Part of a small language model's weights.
Size: width 768, vocabulary 44361.
Architecture: tied embeddings, normalized queries and keys, attention and MLP in parallel.
Training: a variant of Muon for these matrices, 3201 steps.
MLP neurons of a small language model. Each row is named by its layer, matrix (up: input weights) and neuron, and shows model dimensions 528-655. Each number is 128 + 32 x the weight over its row's rms, rounded and kept within 0 to 255. Numbers have three digits each.
A block is one neuron, or neurons of one layer that tend to fire together. After each block is what it responds to, as a language model described it from the Wikipedia text at the highest values.

L2.up518:146169155136155108139141088099134130082148169111162128148110089139158120127140174109132152139156113109111068146131099159142159147077149103117132128151155128101195119154145149161107064062099213166166145172137093123162090128157132118161141141084135132128151129102141148160114108145146192144125195166118133161120159124128155073081068152141150085084115161140098050112113168118133127157195
Description: Fields, sports and disciplines

L5.up116:158197083117162149099089154085135105163180079079127146159132095134198153092157085114173162159122173110107144107103194139102147108158152195151135109146187103081112097106137053126097111100089151191144169077132142157122124171098139081100136142139097099093158079111093055150123135111109088139098098159102098136158150095141135149127183208168148116136106140160144134173198158129142115100125
L5.up391:141124062128129146136235096116124139146119120134138124133145118091160121109148095101134172116112086123118135155081144139154162126137118089142100158125178148162083191096164156103113123098167144135158144164161184172121116152097151077168110139184118121113173125121170161114142098134108100139132168186083196116120122102095125124140183154138076155109115107154103158111135136067143175137135
L5.up448:131136117116156109064089110185105157114081146089072104131133166136165158113102095112119129102123166111149117146093109136212099130131089117105142141088168164152116089110130108097078107101181149113134100099145189123088147128135139140095147119155105132091125105146058092110108103158108158135092125093157144117137154120099117097141121103118121165103070083142148085141144152099101161119125
L5.up759:220164164108120101106110106139150158144112119142156149121139142057147133177166111090141117112169108140156135151179141109092118145139134137112141090148118167086142127165148074127177162142107158132160181113085134123185212097139118133208126167126110112138148094125168132151180142097112098169185108108143125140154092056133119111144137142106160117167174099163164171086161088105077148130173
L5.up1476:153142119088108098102093123118170129103147133098090161128157129138126162132143154073191196153119141104127154083138188058118125134168081179126134137119156127136121165170170066131184107123086092196128131122088129131166174171101160089146152120131174157075124204083126140125144102101095094132133119135117157105093133141061078177130150170111106107100112152175105138125149125148119129120108
L5.up1483:121098085094084173183132129143124115113191112040173124150108106144174132091164131139120177132174120110097105115113146131170140164138114123062087142124158167123067149159108076140170104148166158138100165144163105158107155133083193155117183179157118108131162123105159096115111059177125077118165128104116123123149184103164098108145130155111147146119151099125098117132122112134131135124196
L5.up1914:178168094080120109110149136060124122154122098168155031090075127171155114100100124100173155203115186059093142151091203104104168160161081076138108160158177135095185135135081132139150160123149117131119112126087144118059101085109087117136121150117128169122161159079099067107158121104148089058097082162129162143166151111134108186156121128122110096151109121140085039121127114175111113166094
L5.up2179:106110127198189172131107124147183164165136145176136120124141069047134128145153152110133140167103104128116133109144130153068155135133146165156120109078190088104095157157122114155131131092107187121156153121100125103190129092136128096118129120099121089098121125127075113127124166136147102116118127150156160144079120108115144119079190106134088068127113138121095183074182107123066083120152
Description: Founding organizations

L6.up89:096090190138177135097174156096183092137105118148117133122140122170106176163204127186102128162113115136127156062129104140118097110113110195124119131146153101101121184092107103162090123109157124112164163130112107196116195177116121142170080207144097188109125143134167105100062112092119108148102111119164131127103159130121115064118138177097117077093162130070130124108166083083173117147099
L6.up234:100099190100089127097131124127140137162104131194132114071136114101138148081115133141098100106083139166164163125159109154082112101142083107073110093155180121125100182118068179158154120117167135148159115142119118148149088189091097158102144146104174107084153109108106161094078167134125169107123108179169132150097139142140112164160163137142132146109072122131021098144180127123084090120092
L6.up815:053183162101110170163159175137178201086091152065098107185102155121119113126163139136092177153159140143130091144157130149160104133129166092106101090122148160135123128152148163127075123123123109160071167114079113134083154143115107185177135093097124146119113160163148120200172156149068178105113149122127119098099124121064106135095117126122127081111146103101116147110090135141096096172140
L6.up1191:186100172105109150092160183181164142095085115187104184087115162155110163140097127122087129085142110181118152104072129154161133097075120138150124118164106158110073124116145139079065095111072178116102134141132137085058115145096087159145072186159161153136109125172080111138165147171157140090166086147081131136159127130089081133122147180120057108175199137107126137092150153137121120115152
L6.up1267:120129130122188113114164055198120075136173149138164117135177118064111120092101104215142100139149137123171073159145140148215129127106163123160030118184122198114136132125143131160135136144168159151183121122113083153169143126159128121140107187112160125162128123100068129145149136083070078150114091117171059102063149196106143095087209166094182141138094114124146092101124094132098101159132
L6.up1918:183060108096147169144172140099125148169140148143155135173180099163122122121143147126203170110197156090172143085099135131128151068102135098114118088126138142140188146134135153153097127120085071156119175151141152176149136102104187135163133115137155099128196180099159150086116178198096110169111130147087159146086121114108048202121198071131121124153171122142074107138176143123077127107160
L6.up2263:073130154109146116121127153130198109128131159092145101177148124148155192095173130136096128101133137149144146114152167147109082150113112131158132085146135155110117106071135135191135153165130154166131173124155105151035160176128135148170173124123095159124184117169133096175095146129082148176108106182109151102121106123126097136128174165122176148123097155158074095109083143129104086154133
L6.up2866:066144198144147092164130135135126093154130188172116177125176118132165243092200142120076136156050145182102155101105202130167106138133171119106137113190123181105140156104118095110187121175142137136096166101096179166106141083129111133189144186120122129133108079093149063158053132139082068105123079151131163136108112114109125043146153130110119157114170126071101158158180065143078122127107
Description: Sports result narration

L5.up434:082085133126137184163188118127189088137093067042176150153099167146088163088115110113067099111118172126159146097134099202146123134162094155153144132228058148178124098117132176178065116134129160141117119128132111128115093089210121146093110094083161138130140114097155118078163177114113047112098157171120133152106142158137201081137095136142083121092176141080102085143102113140123123169044
L5.up488:067145138100072118156138085106181151126132112158134147178130128079083176088144155046165144111137124111207114136166096113072118142075135094176122137145159136148128189171148177114148171209130151202101114182098101178099094142090211088099139113171076130121184124107134145144111157135125163141081073123129142102108175092073110093108112106133177114145171222138079113098153099103074096100175
L5.up556:093100162095097116110180167084195084117053140133157111199158140194119153195126072111194107171073154100124160131158114146115100147152136133105083135152098124126121146151100132108110125158122190142078118125106135132103120186157111194149109145137117081095156110091080103090121131104102105143172110175143088072106107198126120100090089155162147140116186134155113081135115107112146098198088
L5.up722:132035174089174138087180093125118151151138083116103109108138139156138123171120124164130135114161093112155116149147169097105181093090146120082139171064118103163153138170121086170093126135177167145080188145134170098146136118208090126104097077151152129203132157105102081091128141143094079150120167136124120196091181147174148106077130156087131148064113130123117068082152094112097149134113
L5.up1152:100127129171132112127109102098127150138113152113105154090100150184124175170155151148131136180156122118078103123154126164155151162142151181124113129189125202150168064091097093149120148138154126091130197076082181134153120143131080172101143116122070113190146120138119100146169043070079114151100082108109114134114161096126142137086141137159114153132093120151077146154083126112099108174155
L5.up2215:131216153120148160138144129114157158125094116128137112117191115160133114151165151068118162101123116122143117131156171137096118164088068116128112128108117156088157095112105123130173094125117153165119154131129136122071125091135176147119093155174106107124149094125106100164128132123132067159147176138171110155135167081125153172124160119114100097112165135092097073141142121148083212099158
L5.up2325:100169149146144092153121092119198133141113100091099119202130137130159114200102143139147120130097118171113127132065091182126143183110172147120158121144150082148180148087103126162147136112167106121114100078125164093154098098180177083145141176111068124144071130152122083093146152135099101146124152160112143150100102083183148145147152132136133123079164104102103186095150085159110076109108
L5.up2495:098060106042100140096162195109143123129072109126135095099140158105122137155109090124143138127098151091111119100117165132100123108152137127131156103186107085153111143156098158220131091105137141133092083120152155166091109174159133125129095132093169155176121142158141096138149155124108095106100091141190164215093145104157123137106169120110116100124120153107106161148153075113156114168088
Description: Sports career narration

L2.up3026:140119124139092111111179108104181136097174184071076117132129125097149155084128112150123155143142130106078114161141144108143065098190119146098114087114109167133110118051144203169176080124149158178163095152150043122154124170144048151043110125174184129131174204135169138116149122128152168079157120130093147139109153100169115145127095152122114063181181161124109117132114064107154099074138
Description: Incomplete word-start fragments

L2.up412:074108079139109119103199080180101200141136143113131077098067146099136176173200135093198154089137100149177062110084190191091076163151127109121159105119116120131162097136104209083089131084146174224131177152160126079101133118143106073116120112133076162106121180157158120110202142114074147082103078144158169117096170049095114070101113143137100105106105165160121144082074122136134079131152
Description: Opening parentheses and slashes

L6.up492:123057155060119116153111151164174172164172116110135152103110125202083132122131145123139173128158183125129145140113160132053135093116139108171138137142178116119085101116105077120124077166145119138136137108180068135234164090132197091160160113152154101133146088111174182142129162124089140115152153144101136097111109103166203094165041082147122132145120110157109166143124134150133100127115
L6.up710:148151126079115114065079117100116132090162112068098088142142104176146114164094166104144171087113167145136182147149107144070111169149123163121132098168152146122072163105089127111056092085131212095073113123073111113119169149167052101140097159098132059107062134168147119081190116171143201131127182163153143169206139149157094136168076141124082110138114101159122142116115147118143153148136
L6.up1207:121056144088121134151133142092171150187200122104111141143096092142124133126149150128124166118091145116151143128121100154117119144172137128130111156132169139158143191156128139128155135111167163132127143067101087174073142126084199072138108100185126160091115166088130120148092137121115096196091098122194105057133176110174154149157106111122134129127149124160135140153097215110056080161092
L6.up1496:196111175117145137130139154106163122101090155092136108117074094139186093157117141158117149131155163154079120083167101156143118157134102114101085132089143085150090190148111121156174105073148204175042158145169091107127133149099143148113099141180236167119128087135167132127143119112131166184143119193161076081151138152150152098152142132118087090143119128150111137182193122152081095106145
L6.up1784:158122137144102127109042141143142125135129114116140067207084093151185170098099104133128125178096117102062166128097148159136162068133101141093080130079167145179119177150058097158139133075147125163105175092095124098130151194143128121110133091115092071128133099134127148152104158084088107158114118147146155162170124133152090092142172112107119114122096117109092110148126202099107111145075
L6.up2066:086082113124119101163116104101132096141123150141139081131151085102186130129163115115049144152094140133114107117154133158124097125190136105093137161161107140095087185116103090156126169159108131169153123101182098169103099107147101151127101102100131163166088109093121107112110142187150106059088149089123116115176140147202163130199115081196091072094124137141147070174113091139153128160119
L6.up2275:148130142093152149124120119143127114130131126088106082119112168146137129107161136148135118175126122168104161076212164115122093161223098163121137125184109163125134140166138140166137106083132129153130122088141112173092092229074125152132146146134131097108086139161153122101117137088064125153128163108155096063159133164109130119121180154165123131136163139170135107122151142087154109180112
L6.up2780:129131138109152136132156142093137128189167100141153084080165135149179161074169074119118197138085102107220152155145137141118095118135067118127160170110144100143112128114078092129113111143142057136169113078099116148069128160124177142156168127155098150084165165114085071141142156093141045102131141129129076068143123095127131111137169117132113142162169128187161108098125167083135132215101
Description: Before an introduced name

L2.up1623:127178114198145128061182143085156095155129084164110124151123160143121097168062162090169099116120117164103113150110159127122130153146142182125171153159046109165107110210092108187111121079134134096131147120095207142155126103176145098120151095142102191136161148140124098066106070136144129135139144122111122160127140130089115127161094146129115094148118164113133160110147132149216168127117
Description: Naming words before names

L5.up679:092104124129146184127146141133155127150146083096149083162079142093059136105215176129149089089148074074102121132183142168127134164130101117181165148161105110135125180090091140108131081126171141084144086119151071131138109173107100156152081138143112113134220150096189142108115142108138125132161156148143125139137148112159130163154159094114100109157097141099147182136157185077098154112171
L5.up945:136163188135119162089113147147121059076116072100145190174138106122086098099120060110096147131099167130198157130158147140107090106089120116103096139078133127113152160118146123092126146125157091154113126161106129162112128186154111082092152080103184120147186116158138126118153102096078074180161129114127107132099186110122079111135164217093160165141157085167122105139151110133143127118107
L5.up1008:164166152138110151180139133156166149155064096090109175102154137164132159136112140046153134126125155121123136112116089132171129149077162129149077083078167122094196134137147085110174162194071168159144113145144120185150078108133155067134139164124134125067166151133136119090106139192103106097161126134103172095151208122155140131110146137099115134129149151057140148128175184133129056113142
L5.up1278:126123090140124155159155128152148107113090167170147079079216143099098119074153135200145120096140115102155138193145189171083097146153053145064146129132055074199160144122149117118138115167090066169121109157108115100074089114141123175130153062151122122138126145136158164152107166157141126131118095160155090144096107177098071140130125123120103118121054158104116121129162135070143112143109
L5.up1489:162137150163169149141101095144142117158113120128103130074169134063137085101132106105143139123132081144080149090069100140090131135103142089121134158106096148156119138137153153091098117157055107184174079135194142093095138169116106110108126141160111133106103109134158082083119131137162173111135176091173164128105122093129105099111084132106177111144093142116074149114152121163175078110139
L5.up1668:118163125122171147125211079129149172092113123121113118196130095142109167171121175118143117137129128157113139112082148088132128059075127113183104124108108114096139133140114176125152131090194162173160107096122123150110140119092148099163136114144139102106139125084151130141079133178088129147071153090178130073160163121158109082188089176172158198068092134136155136080108162141180138088106
L5.up1921:142127089147128123135112125143125139140158136117098189125147122146163100128112103113171164144107101148142107096108120027090083137123148098101127112092141100108162124084123138143186068155091122185070118098161107095122165143089176112107110180116080126100162138139148196120097139159135191131143136128114120136081128136110137144171127117106115167133149100170022116155132099149126137115120
L5.up2009:116073151089124052121104102111117117108121153089063181187185100156167141137098166081138139137142155098137149123131136128094135103116132124131103118094151093106179195142051087129135146119110124198143131165134095133082127155094139109191130128101116120171117177142139114160051145153117075121072168068128123064146116088173138189103112177126185164125133154083158135164157145114147151127140
Description: Opening parenthesis after names

L2.up2010:081147127154108151105149084148112061156125056108109186130138135109120192149187120164179158132090140170112177087134136152133079095143145100150115130133161156124147174122148091147155115138135098135143160145130115105144135110201197105124162121157110158171148157130107115178113156130058146152182179157065174114111127107082098115108171147130083163123150184136121105119096171125128117121141
Description: Sports stat-phrase words

L5.up627:111135107151148125152192102159139135071133152118147158173131073116122171104150117093116092103126128167154104165098164097190134168138127107144110124154173101148119087125113146150100135141116137120110074179080104097142132109073091190112100135121162012105148109060118089102082145161132207138089117192151140148173080125142095144141076103163111107093157109152150092136117145163130096119139
L5.up1041:072116128101134111143107117156047103146101099108104128167126061134162118087093131065194138101136112186091157155118180080146141145140180117066113177172101111152140143149165117081115152151126178113131139052134130151136145112107091169181097128143114090085114115146092120156093162089147148149133194147090161065132127094112135139070140140144122118183090165162122097095145140144108123098084
L5.up1440:149160123159091127134151147142147124091116122118099121167136067116131154076127097116102122126112112084166161154115165145086139162097134150093151068094187111124161127148152138154166149192159200090182146143124188128194151079149121162109146115094108138084145143115061078132110188093131155177079144242153115127135076107126106113135145129061099102128127174128173118091128120114152113103124
L5.up2083:159039156091120154137130172103127080088166088153184104173145112085114110175105068060099131115138098207158096142163090090136148065140118133074096119157139176101153102120154165127152114186156133111101096142169130079110152111149111137205131181118134137098146077116081152106045115149116085159119172118138080120106173132104101124130192093128102147088128128077138159178155137135136146094119
L5.up2339:123095080150075106092191099091085105113133050139136154142071095126135104109161111057152129096128112156146108170113173104139091078138123119110152182078179073197123141105093122128128124146164148080127119105123148094116127117144130128161157150174183108101080112056159135161082187131083177108116149202207165178136099067119140162136122150118125110154142187147124172107193061134067197155124
L5.up2618:113133121127174097115117123062144137072142152122132171131179143149127144047165106153085169107154142057129110082095152125101137156132172133192187142124160143165151127078154127078152156134142102131144155121105126145146105135099148138176176122117102134181130119156134117126142184111079085106160195138159091194135154050123088136126099113067137077113120139047146153170162154132137120174139
L5.up2712:118141154129149161108121116131143128085170134052119113106126099057168123146096116114146104150076141150169088194078148182150163166123152117156122153132112124144073126134159114153181118121106178159101126094129101099099150096200117149151135097134129123156123114101162116171160162102082159083145134123148111144140145079076095145109234146124164161119103164114117088139130059119118196098087
L5.up3052:165074192097156110125085059109132112176145148099137153119158121154133120152091144069099146137150153186088049138181089089135077025183065139107116157121119058189104132126142135136113172129181201104162141117149107129120125120139165152108155101135115124129141134119155105078073148110117149153158160190133102122132153100135151121098160108146145165127140154077161189064126119104154116138155
Description: Mid-word rare fragments

L6.up56:072130120156200129158151161095164106132157145188124092156133163138115133100096133134117106106118131079111099119151131056148125126178154142130167073204052133126125086157190122098154068076213107078112141087123126157150148145037141135109099076111158102063154151117119102097143088145112166120144107154079150196140165150103087075097182159102175119095198124206171103086168114121128103110136
L6.up307:139142168103188143111129114117132135177103107128163120121168163170236110100126120136097174162136113062132141142111078077133157132168134110053136136103162141128136162138119121029127152158113107125138128065124128146111105140101192113134124154202177178146140136173145111142130090122131074105087145142114159160167117079130114089126139116191157096160104164131094031146184089135110153128110
L6.up613:140128185102147114159126123129091189157091124086193150121097127167111188147135148085082154192139131068121156188155132139190157172149159120074093126122126098100157120160127122148148086176128132134166099155121097120080151118119127090103144151143123124130160096120144134170125126163126191113129096152139089145189136131109088057150138118110129155120112173133182074116063063133112135193165
L6.up686:100139161162115129170191164118056137167123131166181102143162098171122107143144121166143090182129113149108152160130108113137091176115092162118114162168114092121172152098044147127100081172118097151163146145103058182107186110050126125109103067092103107035113134170194134100101200083161139182135105141130105121140143101161169156122131119146139135111121046172135142111087172099115118103141
L6.up813:158158146098090167119158132128181088101158205169208132153115146145127123128219140147089102128114086107084114116125162130170067118152132110123135123077093166138142120123090122098123168166202115132127126100133142125152113089089118090100117116147149116131069124055121081086084116093094086116143156115166108181111085054160151123094180125104108183142129121175156115104132143170155148103170
L6.up934:148139152137159123115159131141079128137111116088123112135161127176148138091201073125101141146147110142107107160104081152137121144142140119120141165171092157151155138182128138102064107113112168124165148113173072143097144073135195112149191057146130128084137081152153182126147153127115125136137161127088128127151086119121168143174134083151132126129088153112161076124087143179091147117157
L6.up2165:138097087068154171083101138151151125096128134143132109137177094120140166117158143135114153173119121094136128112158154128101094136151112070134190108127134164147145082057130142141161049149166119117137145133129063125113132150150112132112146158095122129135098118076108132168181098148158149138186166113106090112134109173095178126133112150175128143123152172112109123100124115113126154147135
L6.up2805:100139097110123157117111072079086135170120168153161087151150118124158090135159155162084157126130142102120123132128198119112136127199119112105076083137060193099102129147133109087150089162165122130153143059174138142146101118102148125119051066120154130099110160096196084078173158147084086133113113081111114104124122148146114081122128095164154123097152162135165054080091148103082092113159
Description: Field or discipline names

L6.up19:128115142211102110120194146159087077173137141085174089121111155133145129077133159169133107088065091116159111089075117078112145092147118117082121056116097139116136115107122179161152113165127072112126157133173110186122147143116194116138087143150101142101162129208180071131143096112099118154089191118177125064174122158108159212133119136138101105111098135158119169207126121163129159138114
L6.up443:133075152151075103156136172153127072155130113119090085099100156145099121107071192085130114169101145079124168161105095167144093156053141100080129157136159176134120139139136170087094090149139103164170172165113088101062120164116116103110125149117111078108106150088187056082129207111145109116127059151135159103106125124144149110159057137064120182109123138148157119089122142112142102111117
L6.up785:144106119145153120153146100170151144070130120138091073155082147161112119114073162095162195178110134160092108150131071109141168115094163114183114108159106082122120182178117118121129160118145092099123168176135110124126143118100134088156183077148146107117137134140134148157140172168119063093159102092110170086146142093136106118074146154094123144137149077142099098122117085107146131082091
L6.up1410:083128111163121132162148110174037140069159110078117140171113140127201095149139174184180184104076168146115178148132084104157149220167064111125091071106123127143159187107141147116087105180155148079169162095130111115105116131098126122138121150140151111141137127161126118095148128092129105122126140109161126144146119089138121190124122130083162101127174146121158170122212110107132105114152
L6.up1930:069126125185127141098123109159078051167061124180105120148138129154185138079134137085128096163172077093169199133130118121115113078136115155171146121115170132105180138040131135126085092179105178090103118198166107082061138166154111080122121139085139105078162100127130115116145149112136148093131129089129122137129079080074093125071110132095137137164150158194136106156102153150145187134127
L6.up2076:142160113133169098086158134167175181111153113121104158147095129094178099120165076072141089097150099152102161137113108122178154149139090098116104094149090076072118105063145165129086134181104099153142117165145102075139125093083163110174186083096070116144134168156170111136085196204094102102147150069155147112133067210186124174123135143123088139093134132160176126145121079110125135110082
L6.up2665:147117117121125094102123136152138112139122102136137120183117114126149082075113175080110102130156077117084126159118107084156204150147131123191083121105092152154187113114141179109169199185114150125142070152173180140119169093174161097103151145070100081125150151142113125143139088121107170109153154099112134059159132111075074125106126160103091095162140117102087134137078119118173085124125
L6.up2834:068063136129111120081130153127176112074137120113124125118162143124172101166189140126135124129148145134146069191165138101124112149137131167058156181129148102108111199122114132178050128121158099136107146115103101155124109138146078064124188122133149114071140160109100123128139178210117130086118159104147078117089127067188159205132097139117120160150135192141075173131137136105093156147134
Description: Opening parenthesis after clauses

L6.up171:155110038148141102125081077153157087174134081138086145102153087170118191182145136130133123076131091124110092138166197164101078147163093145107140206156135130159050106111132099113122126115118151153143149104160074121172041121139122073131170126155104111072114146159112129122130205105152136146161140169162103129101088171115112137103175153124145178132118118149111135123159112051138171102093
L6.up369:126078120144066117146162077141127159083154114163165077091105079088147135144199088135177133104163118097153162104146131112146070123134101113120193157113152063129141084125060129122074136091103140119151159153173151145097166126105148161113134130147211089095180107160159100133135144094130152048158133174089117125118174204030161151164182041160114164204157079134118161180109148194081122118128
L6.up685:150152152143135146218151092097190142144168113141121148071106116158097114084114200097127125113153111146095138173122111136119168142125128120128089139112132114055135166199152169105139184169147117137115111144189131118131151113076108130057143119198155115121134135187131080078125141100136126133146202084162087166102148217115046157122115115167150163160158129113181172111123181132142122141156
L6.up992:158129116087086105087154072127101090126140093133112143098105112136151151114135097100087131134152168166121156120091140137119099139172122148181150197065142064139176114092114153173104144121161130144144143183105084114125186105127059104166142135119098149208167110122120135135118127119084157103160138117118098160063107167076114119155133176158083091116176090075168132148129127105139129129113
L6.up1425:156152131107161134162145167113105094136128106145131068065128128153109117093127174093130170136099153084186110178172180119106152176151101125156168170169105051096160127124130113174142078151194111129090140125092148153080128105122079132093144148186145151137212168108161089174092113117154094100140064136102139192080158136106100139120174151168079127115116078161087102151162118111104133134133
L6.up1472:207136086145127110122148197125132115078149091104125060131147104095137111176135148145166131152162074141084174082132180231114099141141084112130106156085126119139172162071190103153158142077172236126080144146134163133166146118093130103161133111131141103151114170144145070142122129137105162164132094163159090148111094069133126079104060127141093087126138158078122171149126138181159158129078
L6.up1647:123146113149130094090184077104182089135109098113155124182139147119142132129092117116132152099102207138080151068164152109100080164183077074136084167111154125099107060062162127121128142122115123087133118110088127098171118135142134065113179102153177127133169176133119100153157130170075130094106075136162129192106062060130148122135142134124084127157229131146058103107169056101098118158158
L6.up2795:189139161163099113085172097102069120145114107142149118086140096119095120141088136122090111169131158118133087102082143131131105161113115129121122150110115086150150100104128109103107077140169185095101230125158107138140142078126114098132141145138142123113180196130155065156092080171146131079138113149104138136092125150211124146153190090118102033185156097162114093142118148077140154139143
Description: Mid-word fragments

L5.up98:145111151113167078171135082155059068126136104093133149134073138092115155101189110098122172155099086179070136101106092077136084130123143183124173114170126130198156090086140105115097120181139132149163164126144116123130144095063138116109174168169101140138135163100070119170099095102117129153148108100117196151151169060150094099149119162136151094082103156113121111136111110170138150121070
L5.up800:227110147105133056137121136122097116130098161160114147154132105123143149167173109084162125109123130103189098065117164117104091149124086106125110198151135174184157135127097107118098110088124153129122125082142153135156121167139146125149138130113166089106134135048162189136167129161109141142144123128169125141187137138149163067114113056078122136167123131154143129136139178075088155164184
L5.up1043:091078158097207094155099058169127133176145118113181127124117150134121187088193102109124087103154187151162165142100104116113173093154125127076137083116144174167169169114156169100118129157139037176145158139084102113112157157130140143166189157141149156104154079123161116123149130095126111133113116101164165136167063109069138132136085104148147101077077184145098084138108119125132097139122
L5.up1202:169138114085105089070077127098164139163167076127149170141094124147151183112127133141124163166145100124150127144126104112129111123082138096128167128128162132096136214104121093095112156136069163124210185123113181129127179131148143109108136137074100084100129136036108146127078158094097100172067127125157110140157165176111128134137121163124118113072085154141160114091190155162138082170136
L5.up1540:137146128092127107177094183190119152113082154154137138200130116159235157131149163056111151162093171168088172127130120043171118102098092062116107125098119157124123138154121068111109065171144087149086160158136123108124168210071146104129165169141112159083126108152152136082142153100122140148141140108113163133129181075131152087159080128141127129140168140136120083149154119180131185139134
L5.up1918:128139092151072109119136103125137126090139163091134185098123121120175108144111167122106175111148117161081123103147156178121125184124115194140097131131116140070151147142188140124148131143071160117120134136057113134146168142077177167134165120149133082154110089102108084196102220125175029083146127143093139179146136139154103143160185095148137112118045136104076068117158159109085162204163
L5.up2141:148086172150158122122127061132140123105147135138113116188123080160165143177173152108085139120116103115137150165145119146133123163112160154148122116166105177123135121129128055110184135064130109162158124097115129139085104155105190102129108122122120112079155090022093065127124149067134178159156128182140137168195155099082177088117153138115126170131165105157117105153111136157135146179135
L5.up2826:185158141082156122157115110139118140144106133134144109072135088170147158093204097108117098137096128117123149119136163088159103188182158108076119133199098086106145116108131169136181117131096137104111129068166117148096133100134153089155109174143111074083069130122149053157161099124084143130144187066089106125146120090139143120094109108112113149108178142100155132197104133097146146163183
Description: Academic field slot